Weights of a small transformer language model.
Size: 10 layers, width 448, 7 heads of 64 (1 for keys and values), MLP 1792 tanh GELU, vocabulary 27398, 33.5M parameters.
Architecture: RMSNorm before each block, tied embeddings.
Training: a variant of Muon for these matrices, 6626 steps.
MLP neurons of a small language model. Each row is named by its layer, matrix (up: input weights; down: output weights) and neuron, and shows model dimensions 240-335. Each number is 50 + 12 x the weight over its row's rms, rounded and kept within 0 to 99.
After each neuron's rows, "fires in" lists the words (lower case) most often at its 100 highest values on Wikipedia text that the model never trained on.

L2.up790:54 42 52 56 39 53 64 52 41 65 51 46 36 51 61 82 38 58 41 38 57 42 73 62 54 56 55 59 43 43 38 61 71 50 45 70 63 65 41 44 28 45 50 44 57 69 46 49 32 45 79 71 48 64 24 35 58 53 51 65 40 37 54 41 58 53 46 65 38 30 89 41 69 44 53 57 58 61 56 65 54 48 40 83 51 56 43 50 38 20 43 63 56 28 54 52
L2.down790:60 57 52 36 68 55 46 55 35 57 51 42 37 46 59 48 39 48 43 67 35 52 39 29 76 52 68 42 43 68 35 41 58 46 48 64 60 52 60 44 59 59 52 57 40 23 44 24 62 59 44 28 56 37 67 41 57 46 11 50 70 40 18 57 67 69 41 39 56 45 42 65 43 32 76 41 32 28 64 39 32 50 52 59 58 45 71 51 57 60 52 36 41 67 64 45
fires in: "that", "same"

L3.up1306:76 66 30 42 28 49 65 51 36 45 47 59 49 51 47 64 19 56 53 46 50 55 64 65 47 48 48 47 46 52 32 64 47 47 30 67 45 65 29 38 46 43 54 51 73 77 50 43 41 31 46 55 46 58 45 41 65 44 58 61 47 43 35 48 54 50 65 44 52 39 41 44 63 58 48 58 73 69 62 59 52 46 43 43 54 38 36 72 27 41 37 69 62 38 54 51
L3.down1306:49 61 29 43 38 62 49 55 48 70 37 76 54 35 51 40 53 51 34 47 60 54 45 38 73 49 51 51 64 55 73 44 42 28 67 41 62 42 43 53 78 60 49 52 28 47 47 68 55 49 57 30 50 42 67 63 36 61 51 67 62 42 24 47 62 48 65 50 59 40 61 59 50 58 35 51 54 48 65 49 59 21 32 61 54 48 54 50 37 62 55 72 59 43 50 45
fires in: "he", "she", "that", "it", "they", "who"

L2.up240:60 58 53 38 55 53 42 57 61 39 51 39 65 39 55 87 52 44 56 32 45 28 37 40 55 48 68 50 62 65 47 52 47 42 60 51 61 57 42 58 41 49 59 46 60 51 37 59 55 53 40 54 53 52 55 41 30 47 43 68 47 63 54 53 64 69 66 87 64 40 64 45 09 23 72 55 57 60 41 60 63 32 41 46 66 51 59 35 32 59 69 36 49 34 44 52
L2.down240:42 48 44 19 47 54 14 60 53 92 42 58 46 53 64 19 39 43 63 49 67 44 57 52 60 37 56 41 41 52 63 32 51 29 55 63 62 47 52 40 46 45 57 56 28 78 62 44 52 45 59 42 36 47 47 48 66 72 47 63 41 55 63 58 41 37 70 47 36 56 46 43 68 45 46 52 60 58 42 60 66 24 34 56 10 50 51 62 55 54 17 48 76 51 54 52
fires in: "in", "among"

L3.up186:58 53 60 25 51 55 48 65 58 49 53 66 61 69 69 48 53 38 58 19 21 48 60 50 61 45 58 47 41 48 39 67 50 70 64 49 60 50 50 43 52 72 48 78 49 34 53 54 46 64 54 58 48 56 33 57 30 51 38 34 44 47 47 50 36 58 70 71 63 70 51 59 54 43 50 51 49 30 47 43 45 49 34 56 80 45 44 48 44 56 57 41 49 31 48 55
L3.down186:57 67 45 54 56 45 43 62 38 28 43 67 29 39 53 65 50 64 55 55 47 52 69 65 51 55 61 67 56 28 50 43 54 46 66 55 37 42 30 58 54 40 56 54 62 59 52 33 38 67 44 36 76 51 40 50 50 49 58 64 38 48 40 52 47 48 50 60 74 62 54 29 37 31 44 54 58 66 74 53 46 46 49 65 48 61 61 58 37 43 43 55 42 56 49 41
fires in: "from", "on", "not", "to", "into"

L2.up1260:57 56 75 43 32 47 32 43 35 50 35 62 60 58 57 69 46 65 54 65 58 44 72 66 30 38 41 55 56 45 60 57 48 58 48 70 61 50 46 53 76 42 53 63 41 53 47 36 49 41 56 60 52 34 19 48 54 36 71 40 45 40 38 54 53 61 55 56 28 35 43 52 54 53 32 41 52 35 29 43 45 31 51 46 53 54 34 49 50 50 63 52 69 62 74 63
L2.down1260:38 52 56 49 55 40 82 37 50 50 51 32 48 44 48 46 63 43 33 77 37 51 67 48 54 30 41 38 64 46 56 54 43 56 57 60 74 58 39 58 68 56 50 57 51 32 70 34 69 58 36 47 42 63 52 27 45 61 47 66 50 52 47 59 57 48 43 38 41 42 53 35 56 38 32 36 54 43 30 52 41 52 44 47 33 52 37 90 47 29 53 61 57 42 36 36
fires in: "as", "population", "asado", "election"

L3.up232:42 46 55 65 34 55 54 49 49 55 62 54 41 39 47 28 26 55 53 41 67 58 50 45 35 56 42 39 72 37 23 58 60 52 58 38 58 39 27 39 38 71 54 53 51 42 53 56 60 57 67 68 49 54 59 59 39 42 60 48 41 74 59 31 36 58 20 39 63 41 44 42 34 86 55 30 68 67 47 63 60 42 64 54 65 47 59 46 45 48 40 49 44 53 53 54
L3.down232:36 51 52 43 41 39 69 61 61 71 48 49 35 55 46 54 61 44 34 58 60 67 46 48 64 44 58 73 52 45 67 49 49 45 38 48 59 46 46 66 53 48 55 58 52 64 66 53 52 52 48 46 65 46 64 48 58 51 60 48 46 64 45 62 34 40 61 43 49 45 46 60 67 38 45 69 55 54 37 48 37 42 36 59 81 52 41 47 62 63 56 70 58 41 29 43
fires in: "with", "the", "of", "a", "features"

L3.up984:70 73 29 41 42 56 56 67 54 32 48 54 48 51 49 54 35 50 54 45 62 56 41 35 49 45 42 51 33 58 63 62 63 23 34 37 60 42 54 37 46 51 48 40 51 30 63 75 37 56 53 55 82 55 54 37 68 62 60 47 34 53 51 36 50 43 26 51 53 55 39 58 45 47 54 51 51 55 58 51 63 62 43 57 35 48 40 59 67 67 48 53 63 35 56 55
L3.down984:42 44 45 46 53 73 66 53 61 66 52 20 40 50 56 39 53 49 54 65 45 48 47 44 32 43 54 85 64 38 35 49 34 56 50 57 37 47 65 56 56 64 65 51 55 62 37 58 57 57 59 56 60 36 55 58 48 50 55 49 33 32 38 45 26 56 73 40 51 72 36 59 48 61 45 45 72 49 21 55 36 75 61 30 29 53 57 70 74 49 55 47 47 54 48 65
fires in: "include", "in", "features", "to", "with", "was"

L2.up800:67 47 41 21 38 26 68 53 55 78 48 64 60 45 41 40 47 46 51 31 28 33 49 41 26 52 35 88 42 63 51 49 39 52 47 63 46 47 34 48 61 58 51 39 47 46 61 22 58 65 52 32 14 59 53 61 44 39 36 56 32 48 32 47 58 55 72 64 86 58 48 29 41 52 38 66 52 43 38 51 61 68 47 54 42 43 66 43 51 26 42 55 43 55 57 44
L2.down800:50 45 52 76 45 60 67 39 46 46 65 42 34 57 33 59 40 54 46 39 43 48 76 50 46 43 61 52 28 30 53 55 55 51 60 41 43 57 44 70 36 40 57 70 58 45 52 35 48 46 27 43 59 53 52 49 38 43 43 52 27 40 63 49 28 58 43 75 50 38 39 51 48 59 61 24 51 51 61 67 40 72 62 44 48 46 56 33 47 21 64 51 51 61 63 77
fires in: "to", "on"

L2.up439:51 37 41 30 43 69 40 52 44 62 34 32 45 23 59 42 56 51 57 38 51 37 42 65 35 52 55 47 56 31 59 35 31 51 57 57 56 64 53 64 65 64 63 63 51 39 27 42 61 59 52 58 51 50 48 53 66 64 42 60 53 35 39 35 58 61 72 47 70 46 29 60 36 68 58 21 37 51 47 41 45 42 38 68 47 48 56 43 41 61 34 57 67 60 54 53
L2.down439:32 65 68 72 73 38 58 43 40 23 70 76 51 77 44 45 48 46 47 62 57 74 41 71 57 57 75 67 37 68 59 59 64 42 46 37 46 50 50 50 42 28 45 43 59 56 57 23 38 76 70 32 62 49 52 35 26 42 52 58 55 57 51 44 55 59 39 44 32 33 62 47 52 87 54 54 51 55 50 55 65 60 65 43 75 50 47 49 37 47 58 55 28 41 37 58
fires in: "the", "in", "any", "of", "with", "every"

L2.up58:75 60 62 52 36 37 37 63 54 55 45 44 48 56 39 55 51 44 52 49 61 46 37 51 47 42 52 50 42 68 50 64 40 75 67 59 67 63 48 43 54 46 49 36 61 52 47 31 45 48 30 58 49 52 65 35 55 35 56 41 82 58 55 27 41 62 32 58 30 41 60 46 55 39 44 53 64 51 62 22 53 48 69 41 39 31 46 53 41 49 63 55 37 48 48 50
L2.down58:54 56 63 91 56 45 48 17 51 61 62 43 54 40 19 45 28 31 68 43 48 76 66 65 49 62 59 43 56 48 64 60 45 48 54 53 57 65 68 34 58 36 52 74 52 55 49 44 55 47 43 23 61 59 41 52 53 43 56 33 34 41 56 28 49 68 56 53 56 64 44 64 56 60 42 36 69 46 53 53 52 79 51 64 33 45 39 59 42 64 47 42 39 65 49 14
fires in: "from", "to", "with", "as", "are", "s"

L2.up1545:52 49 35 47 53 57 62 60 42 41 38 45 34 57 55 48 61 34 52 48 50 30 50 42 49 63 49 60 34 62 49 52 53 38 41 59 59 18 64 34 38 42 52 56 39 40 71 56 50 64 61 50 57 42 51 42 51 54 33 39 55 60 41 51 58 70 59 28 45 70 40 29 52 32 48 42 71 40 33 62 50 59 48 42 38 30 53 39 56 41 39 42 57 25 47 27
L2.down1545:46 55 53 62 46 45 62 50 37 30 69 85 39 68 64 34 27 48 49 32 57 37 50 41 62 52 51 62 63 33 41 70 58 68 68 64 74 46 61 65 34 45 53 72 59 58 44 56 54 55 61 41 58 50 46 22 59 60 39 57 58 65 51 44 40 53 43 50 76 41 35 65 63 53 59 32 65 49 47 67 48 41 64 49 39 43 59 55 22 33 26 50 30 56 59 44
fires in: "for", "of", "at", "to", "in"

L2.up677:38 39 36 22 44 37 44 63 50 62 59 45 67 48 57 35 63 27 40 53 40 47 59 52 68 33 65 26 59 43 57 45 38 25 47 45 67 39 31 58 46 43 66 46 51 62 38 60 50 20 53 38 71 51 43 63 43 25 48 54 41 68 56 68 55 58 71 78 42 61 61 55 72 56 43 31 46 56 52 58 64 62 25 47 58 50 55 47 64 56 60 37 58 49 54 60
L2.down677:47 55 33 54 55 44 52 64 48 47 55 55 62 54 34 54 60 56 61 40 53 45 35 57 56 38 30 51 50 33 46 26 54 47 57 72 50 57 54 33 43 42 67 52 44 26 55 40 51 78 48 43 40 40 64 48 45 53 53 57 52 49 48 42 39 40 55 58 53 57 60 47 42 53 48 54 32 53 27 54 39 75 62 60 45 54 58 57 25 49 20 28 69 30 73 66
fires in: "to", "from", "after", "in", "among", "into"

L3.up31:32 40 63 48 58 34 56 82 70 47 56 38 45 55 48 64 66 43 66 47 67 60 51 47 49 52 58 50 61 31 43 49 74 55 53 28 27 50 54 67 62 53 42 39 32 56 47 47 49 49 50 44 55 64 37 48 37 72 48 44 47 64 29 28 49 30 46 39 63 72 45 46 30 53 43 53 52 32 54 59 60 38 43 59 50 26 38 36 59 53 67 51 53 54 62 27
L3.down31:55 78 04 46 49 56 37 48 69 56 71 39 55 47 47 43 80 55 35 53 40 59 45 49 50 27 56 44 20 61 49 53 22 52 26 58 69 56 53 56 48 61 79 45 60 58 61 56 56 34 55 47 70 61 51 63 49 36 68 46 57 55 57 65 62 67 49 58 33 64 35 42 64 37 42 61 47 42 41 70 44 42 37 64 51 51 57 40 58 70 55 63 35 46 42 64
fires in: "the", "of", "announced", "have", "suggested", "their"

L2.up879:58 62 40 48 78 40 54 49 72 62 43 48 46 22 44 34 72 46 73 54 52 35 62 40 52 38 52 47 60 60 71 47 51 32 49 55 69 42 52 69 69 45 65 43 42 48 43 64 54 50 46 37 64 48 70 44 62 34 46 45 69 64 40 58 58 35 49 51 48 44 47 55 37 58 52 51 26 47 50 54 44 46 56 33 60 68 52 46 53 48 67 45 40 68 52 27
L2.down879:44 55 66 20 31 69 50 61 52 67 36 51 37 40 44 65 44 50 59 42 69 58 32 46 51 39 44 42 26 35 57 56 65 36 42 48 62 63 46 36 51 47 48 72 43 42 44 48 31 37 60 52 59 37 50 63 53 66 57 51 60 51 56 52 55 54 38 58 52 63 23 40 46 46 50 51 57 34 39 48 57 56 29 67 60 60 65 68 59 52 60 48 60 62 45 42
fires in: "under", "per", "within", "by", "in", "via"

L3.up374:58 63 40 61 41 66 45 39 42 40 28 41 43 59 64 58 32 58 61 38 76 49 44 29 37 38 53 60 44 58 42 49 58 43 43 52 45 43 30 50 44 34 41 68 31 77 31 56 56 50 56 40 59 63 38 46 61 61 52 43 52 41 43 31 45 60 55 58 55 48 28 50 45 44 36 59 61 46 73 54 26 46 42 48 38 69 48 50 35 30 48 50 40 49 53 43
L3.down374:46 34 30 46 45 53 52 60 69 66 51 51 44 45 20 69 57 26 56 60 38 52 67 72 55 59 53 28 52 41 65 29 35 51 63 70 65 53 78 67 65 50 62 51 35 13 39 49 54 56 48 42 48 55 30 56 41 42 56 51 44 36 40 44 42 59 34 44 45 54 52 31 73 40 28 52 41 75 33 43 68 74 47 48 57 24 58 63 43 59 34 33 69 40 90 43
fires in: "he", "she", "it", "be"

L3.up251:43 47 93 40 55 53 56 78 52 55 53 61 40 30 67 36 51 51 39 56 56 51 83 47 46 57 56 57 46 51 50 51 68 59 36 33 57 27 31 29 52 67 50 31 47 51 41 23 40 44 34 37 61 34 36 54 86 71 63 55 57 68 66 67 41 55 48 56 42 38 62 53 63 38 35 40 44 64 69 54 51 59 46 51 46 46 45 57 57 46 51 70 51 59 45 55
L3.down251:64 40 23 46 41 51 66 24 55 57 39 56 50 59 42 91 45 48 37 60 45 46 34 53 69 43 55 35 55 34 63 58 44 18 57 44 42 66 66 53 31 71 58 60 60 59 65 30 40 51 46 62 28 69 82 62 48 30 54 34 45 39 65 49 51 35 39 59 46 57 59 28 52 76 69 62 48 59 61 57 51 50 52 32 25 30 45 48 58 61 55 41 55 72 69 51
fires in: "as", "at", "vhs", "university"

L2.up1507:63 51 56 67 59 33 46 34 45 43 36 34 46 53 29 28 50 51 60 40 41 49 53 48 59 56 64 63 45 51 53 63 47 64 44 47 44 83 44 51 68 50 67 64 67 50 59 36 48 47 56 51 53 39 33 56 33 55 69 40 67 33 55 47 47 65 60 39 57 48 42 51 52 59 46 48 58 58 52 30 47 43 57 42 51 54 58 43 58 45 51 57 52 69 66 62
L2.down1507:70 48 57 50 23 61 68 38 64 56 39 60 68 34 48 48 49 50 45 52 65 38 73 23 54 73 60 57 37 41 34 59 50 68 39 36 60 36 51 54 45 47 51 52 66 59 47 30 70 58 64 38 60 52 40 38 46 63 83 40 48 25 38 49 44 65 46 64 55 37 64 59 53 57 54 39 45 73 48 54 47 69 62 59 44 45 41 50 50 32 48 37 55 44 45 48
fires in: "as", "with", "by", "from"

L3.up1729:57 55 58 55 47 49 36 66 35 59 24 62 36 50 54 70 55 66 50 24 45 38 45 58 83 55 57 40 55 63 60 58 39 51 66 42 48 43 50 38 67 39 39 65 29 66 33 51 19 46 53 47 54 55 53 70 67 40 31 53 43 49 62 51 42 46 50 51 53 53 50 59 45 45 56 47 54 56 61 42 56 34 57 55 55 53 66 40 48 62 55 53 57 42 65 54
L3.down1729:37 43 54 48 53 60 56 31 51 32 72 43 59 41 39 19 48 35 58 81 56 59 52 58 22 35 44 57 43 40 40 41 52 63 41 44 42 44 36 65 40 59 53 56 65 61 52 39 67 52 43 50 42 57 55 37 21 57 67 44 52 45 32 49 67 58 60 53 48 49 67 38 54 54 46 41 45 53 36 47 48 71 52 38 52 54 46 60 36 48 52 35 42 46 42 49
fires in: "not", "of", "to", "in", "that"

L3.up284:49 55 46 48 47 63 62 62 58 41 32 66 38 33 67 43 52 45 68 67 54 65 57 29 70 58 52 53 45 63 49 59 63 33 57 51 49 26 41 49 41 27 47 65 58 46 43 73 67 55 54 36 49 46 48 37 65 43 81 51 61 47 47 59 44 40 38 37 67 46 44 41 49 36 79 56 63 40 63 62 34 67 57 43 65 47 50 67 45 29 30 39 60 40 48 55
L3.down284:48 70 63 54 51 50 34 71 37 37 62 37 73 53 29 42 33 58 56 40 57 30 32 48 18 46 59 46 36 43 65 21 35 51 49 49 70 44 72 65 50 52 55 52 60 65 48 42 53 29 29 67 51 51 58 56 26 69 38 72 58 46 43 44 59 54 54 52 51 57 50 44 42 68 36 38 51 63 60 63 52 55 64 34 44 45 46 51 52 69 39 49 30 54 41 55
fires in: "in", "under", "within", "of"

L2.up1616:42 35 48 48 60 41 47 43 56 54 53 40 43 57 49 48 61 63 37 68 40 57 47 63 50 21 30 58 48 73 40 47 49 64 41 52 60 44 47 64 68 61 33 82 44 55 69 47 31 58 37 43 43 52 38 43 45 65 57 61 45 59 53 49 31 49 61 40 59 39 45 56 43 30 43 46 60 44 50 43 41 64 47 65 48 65 22 60 37 54 62 56 38 40 80 63
L2.down1616:67 51 40 39 44 20 70 67 56 40 55 69 56 51 46 50 43 57 46 44 48 37 51 46 39 47 41 60 47 66 45 72 43 55 41 54 43 62 14 48 65 48 40 43 58 77 70 64 43 61 43 48 47 62 38 61 46 59 39 65 54 37 48 60 81 45 42 54 55 58 70 56 48 50 57 34 50 58 62 76 47 33 43 57 46 34 88 65 41 57 41 50 67 50 55 47
fires in: "as", "each"

L2.up1614:60 71 58 63 53 53 48 59 52 47 55 51 54 57 60 63 51 45 49 67 36 45 59 64 47 38 57 57 67 45 42 70 45 78 48 37 58 59 60 71 56 51 63 57 51 53 49 44 60 59 29 51 44 49 41 57 41 53 72 44 52 50 34 53 34 35 45 60 51 42 57 58 61 64 14 31 40 45 72 29 37 42 32 72 47 58 44 55 80 54 71 40 61 61 66 58
L2.down1614:50 42 68 38 59 36 55 26 40 39 67 42 60 32 77 42 62 54 52 65 41 25 84 52 52 36 54 54 61 59 42 47 40 59 51 56 53 68 51 46 45 62 60 67 36 58 57 49 80 79 37 65 50 25 61 24 52 50 52 56 60 56 45 48 59 35 47 37 52 42 54 30 48 52 32 57 34 43 64 43 34 47 40 58 53 65 47 53 55 39 62 36 56 51 57 41
fires in: "as"

L3.up260:53 59 55 54 62 34 50 68 54 49 48 60 59 34 46 55 49 44 61 50 30 62 30 40 53 41 51 54 67 60 40 42 50 53 46 45 61 50 69 54 58 33 63 59 53 46 66 62 67 69 76 30 55 42 52 63 52 49 43 47 63 47 65 44 45 40 20 40 50 56 49 55 48 63 57 40 68 42 29 64 73 55 53 25 41 33 32 35 61 35 33 63 70 54 45 52
L3.down260:45 64 46 39 78 66 53 42 42 48 49 46 39 64 51 39 55 40 32 46 52 54 39 57 55 49 26 51 38 58 33 40 51 25 60 58 67 44 65 47 61 37 39 29 55 56 41 44 43 45 44 66 55 59 48 16 63 68 42 67 31 56 45 48 48 56 68 45 29 14 51 38 59 44 61 48 28 36 61 68 63 51 29 69 37 51 55 63 54 44 37 42 67 64 85 37
fires in: "of", "for", "represented", "a", "was"

L2.up1209:48 51 35 57 32 42 50 50 45 49 44 55 70 72 51 49 25 44 46 50 66 49 34 69 42 57 59 38 46 66 42 39 66 60 40 73 57 81 64 54 67 49 39 57 36 59 64 61 92 35 42 41 55 52 43 64 79 38 51 57 44 24 56 43 44 65 75 44 25 30 49 47 61 42 50 52 60 55 54 16 64 40 35 37 50 67 49 59 56 62 49 53 47 40 73 60
L2.down1209:38 55 58 53 70 50 63 54 61 62 51 51 47 38 50 46 59 40 57 37 36 55 64 45 24 53 28 34 48 51 42 53 62 65 43 43 48 43 72 78 43 69 54 48 75 57 44 48 37 59 43 58 41 42 65 38 25 54 30 52 48 63 40 35 73 36 40 57 61 66 51 18 50 58 33 65 38 21 48 66 64 44 50 62 69 52 36 46 48 59 20 62 66 36 37 44
fires in: "it", "film", "building", "he", "buildings"

L2.up1471:40 51 46 56 53 24 51 47 30 56 58 43 40 40 42 46 09 48 45 55 30 33 57 41 65 63 41 38 53 54 26 40 44 49 46 65 55 51 35 38 63 44 52 45 24 78 35 37 56 42 59 39 50 51 50 53 47 52 67 48 65 52 52 48 53 46 55 45 62 40 49 30 57 59 54 49 55 40 52 70 44 22 45 56 38 37 36 54 49 28 68 56 60 36 54 49
L2.down1471:56 39 50 51 55 52 48 56 39 47 36 63 53 45 40 34 53 47 46 75 59 61 21 40 66 41 49 70 56 39 58 62 55 57 54 60 54 53 50 52 62 48 58 52 51 49 57 52 61 45 44 69 73 29 55 33 36 52 45 32 46 43 32 35 55 58 25 65 56 57 36 48 45 48 60 48 66 61 33 39 48 52 43 56 46 59 33 39 47 63 52 35 52 51 45 30
fires in: "it", "that", "they", "s"

L2.up1461:54 53 59 56 50 39 65 55 66 45 51 36 85 47 66 52 62 72 62 67 58 52 46 53 54 58 39 62 54 39 49 63 44 58 25 35 80 52 32 49 57 56 44 44 54 61 52 40 69 67 42 40 41 35 30 36 63 51 43 56 56 43 55 72 59 60 43 64 47 69 38 76 54 51 47 47 65 51 49 50 70 54 36 61 39 46 54 56 51 34 94 55 61 68 73 39
L2.down1461:24 39 64 62 46 40 54 25 46 63 89 43 43 40 68 62 37 63 36 57 47 70 47 67 49 54 58 40 45 65 44 43 42 47 48 44 38 49 67 57 38 43 65 58 57 62 38 46 57 30 25 59 52 54 73 61 49 53 52 50 49 56 41 59 31 39 62 35 61 46 59 35 58 53 42 67 37 52 70 53 45 40 44 65 54 51 65 46 26 46 35 48 49 66 49 48
fires in: "as", "for"

L2.up1607:55 47 29 41 58 32 46 62 48 60 45 63 42 49 46 51 29 48 47 70 51 60 42 45 52 61 48 61 41 44 49 75 50 58 49 39 44 38 48 42 27 55 61 40 64 66 64 51 59 42 48 45 55 44 66 60 25 62 53 46 38 15 32 42 65 37 52 49 57 48 58 37 56 41 61 49 40 41 63 58 72 39 27 54 61 18 63 40 25 43 53 53 49 33 49 42
L2.down1607:69 42 31 50 61 39 72 47 40 56 45 65 30 42 72 46 47 57 63 60 45 41 44 67 58 41 28 62 42 47 49 48 53 65 37 62 72 51 64 47 62 49 46 55 71 61 39 41 36 64 59 49 46 46 61 54 43 59 65 47 41 49 55 45 56 65 28 51 60 53 52 64 60 62 49 42 34 59 69 37 53 30 40 63 58 64 30 68 60 60 38 57 56 66 59 43
fires in: "to", "of", "from"

L2.up1746:42 60 54 18 61 50 44 28 53 41 41 47 75 37 46 32 58 25 68 52 43 34 35 46 37 67 68 58 38 51 73 50 46 30 65 51 35 42 46 51 69 42 82 48 58 58 49 51 55 49 37 53 40 39 62 67 44 47 34 51 61 56 42 32 56 75 59 62 61 52 67 54 42 60 52 36 42 59 40 59 39 44 64 43 56 46 46 43 31 49 68 49 43 55 55 45
L2.down1746:59 61 57 72 39 59 58 42 45 42 52 55 46 60 24 34 41 49 58 43 63 68 82 44 51 55 29 54 76 24 53 62 72 60 45 47 28 47 64 52 57 21 44 64 33 48 43 55 42 72 63 46 42 58 48 36 51 31 68 60 25 48 58 64 48 49 47 52 69 29 40 58 32 43 60 45 58 42 55 53 45 64 57 48 61 53 49 71 39 36 30 57 64 34 67 37
fires in: "of", "for", "to"

L3.up271:50 39 81 50 55 53 48 64 53 61 52 57 55 44 46 76 29 57 38 52 47 52 44 72 48 37 47 50 59 38 54 74 61 62 51 84 71 62 50 43 46 43 56 61 21 46 63 36 45 54 43 65 45 47 49 38 40 55 68 53 66 36 37 52 49 61 53 33 34 51 66 39 46 35 48 33 45 38 43 71 29 46 58 42 49 56 37 68 24 31 51 41 51 34 72 17
L3.down271:58 56 48 37 47 49 59 32 61 38 55 39 48 44 63 54 53 49 22 81 34 54 42 40 61 37 54 58 49 42 40 57 51 51 65 54 23 60 35 49 53 58 63 57 43 49 56 64 47 57 64 51 45 43 71 54 49 49 45 46 55 45 53 52 44 48 60 50 63 51 67 56 44 45 30 59 46 26 57 61 34 30 21 55 50 45 57 58 57 54 69 34 35 49 49 51
fires in: "as", "that", "it"

L3.up1085:66 72 50 67 63 57 53 46 52 49 36 54 51 40 45 62 43 72 59 44 47 42 50 25 50 51 32 38 49 48 45 73 51 66 39 44 68 42 57 36 49 44 56 31 75 73 29 53 43 57 54 39 48 68 47 56 43 61 47 68 44 43 52 65 60 54 46 46 59 33 71 48 73 72 66 52 22 64 40 52 57 59 45 56 51 23 51 58 45 43 43 34 53 47 43 51
L3.down1085:51 29 52 56 53 65 31 45 58 65 45 42 38 60 57 48 65 29 50 60 29 43 40 77 41 51 89 57 62 52 72 45 50 42 39 48 51 51 72 70 53 56 47 42 41 54 44 51 51 52 46 42 45 51 38 70 59 46 68 48 61 28 53 39 54 42 60 59 82 47 52 38 51 55 42 65 49 41 68 47 66 37 47 49 36 44 39 53 40 22 51 48 48 53 43 63
fires in: "of", "with", "on", "by"

L3.up1791:47 36 31 70 56 53 53 54 36 68 47 28 32 65 45 54 65 55 57 51 58 44 59 47 64 57 40 63 60 36 39 58 67 54 47 61 76 60 57 32 49 34 60 55 66 58 45 68 41 52 57 47 47 52 53 35 54 48 60 49 44 30 50 58 58 40 41 58 30 46 28 37 54 71 48 62 59 54 60 61 68 63 71 59 71 50 44 48 42 47 44 47 41 74 80 51
L3.down1791:42 46 99 57 51 66 41 51 51 41 45 38 39 57 41 64 55 58 57 37 48 54 52 42 53 57 51 60 57 69 74 45 70 61 30 39 80 50 50 31 22 32 53 54 41 49 58 47 51 64 35 57 53 47 65 39 65 34 57 38 42 65 33 29 69 50 71 36 51 44 48 44 47 45 41 32 45 53 65 55 51 45 38 55 60 54 48 47 65 30 53 59 48 46 43 78
fires in: "by", "of", "de", "d", "dx", "within"

L2.up1276:44 65 33 50 52 32 52 53 42 49 51 54 40 53 41 39 37 29 56 40 31 62 47 58 58 51 63 48 54 66 60 50 53 48 46 19 44 33 39 50 44 36 61 42 49 36 59 43 68 39 46 47 55 51 61 47 51 58 54 70 39 39 49 40 46 52 54 42 59 52 65 61 44 42 50 56 40 55 45 73 45 57 56 62 72 39 37 49 36 58 66 52 41 46 61 28
L2.down1276:38 42 52 62 45 73 62 41 52 30 24 54 47 55 28 34 42 57 72 50 37 42 42 48 22 47 70 70 52 40 61 45 44 65 47 59 67 46 48 49 50 26 59 50 60 58 41 60 55 35 69 36 63 33 63 48 38 58 52 67 48 36 27 68 60 60 64 50 56 70 61 55 15 57 57 44 61 30 29 44 42 38 53 54 47 56 56 30 64 49 44 52 56 22 45 51
fires in: "a", "hold"

L2.up222:41 52 54 47 56 42 60 62 58 40 54 41 42 44 38 59 49 71 46 60 62 42 51 63 58 22 41 61 54 53 48 73 52 51 43 51 52 48 59 54 53 70 51 52 76 57 33 52 67 47 57 55 57 47 64 36 29 23 58 44 70 54 62 61 40 39 66 54 55 56 71 44 47 58 56 75 41 45 49 47 53 47 35 65 44 55 58 43 53 42 78 55 42 57 60 50
L2.down222:47 76 59 66 50 20 35 44 34 46 49 46 37 59 47 58 76 22 39 47 67 50 65 57 65 51 55 31 45 47 44 58 44 70 51 60 29 60 31 55 44 50 42 55 39 39 67 62 57 48 43 41 51 51 63 34 27 38 65 51 40 47 45 46 41 46 43 38 51 55 51 39 47 52 51 49 41 53 55 45 53 39 57 61 70 40 33 47 53 33 53 56 41 56 43 52
fires in: "that", "who", "as", "where"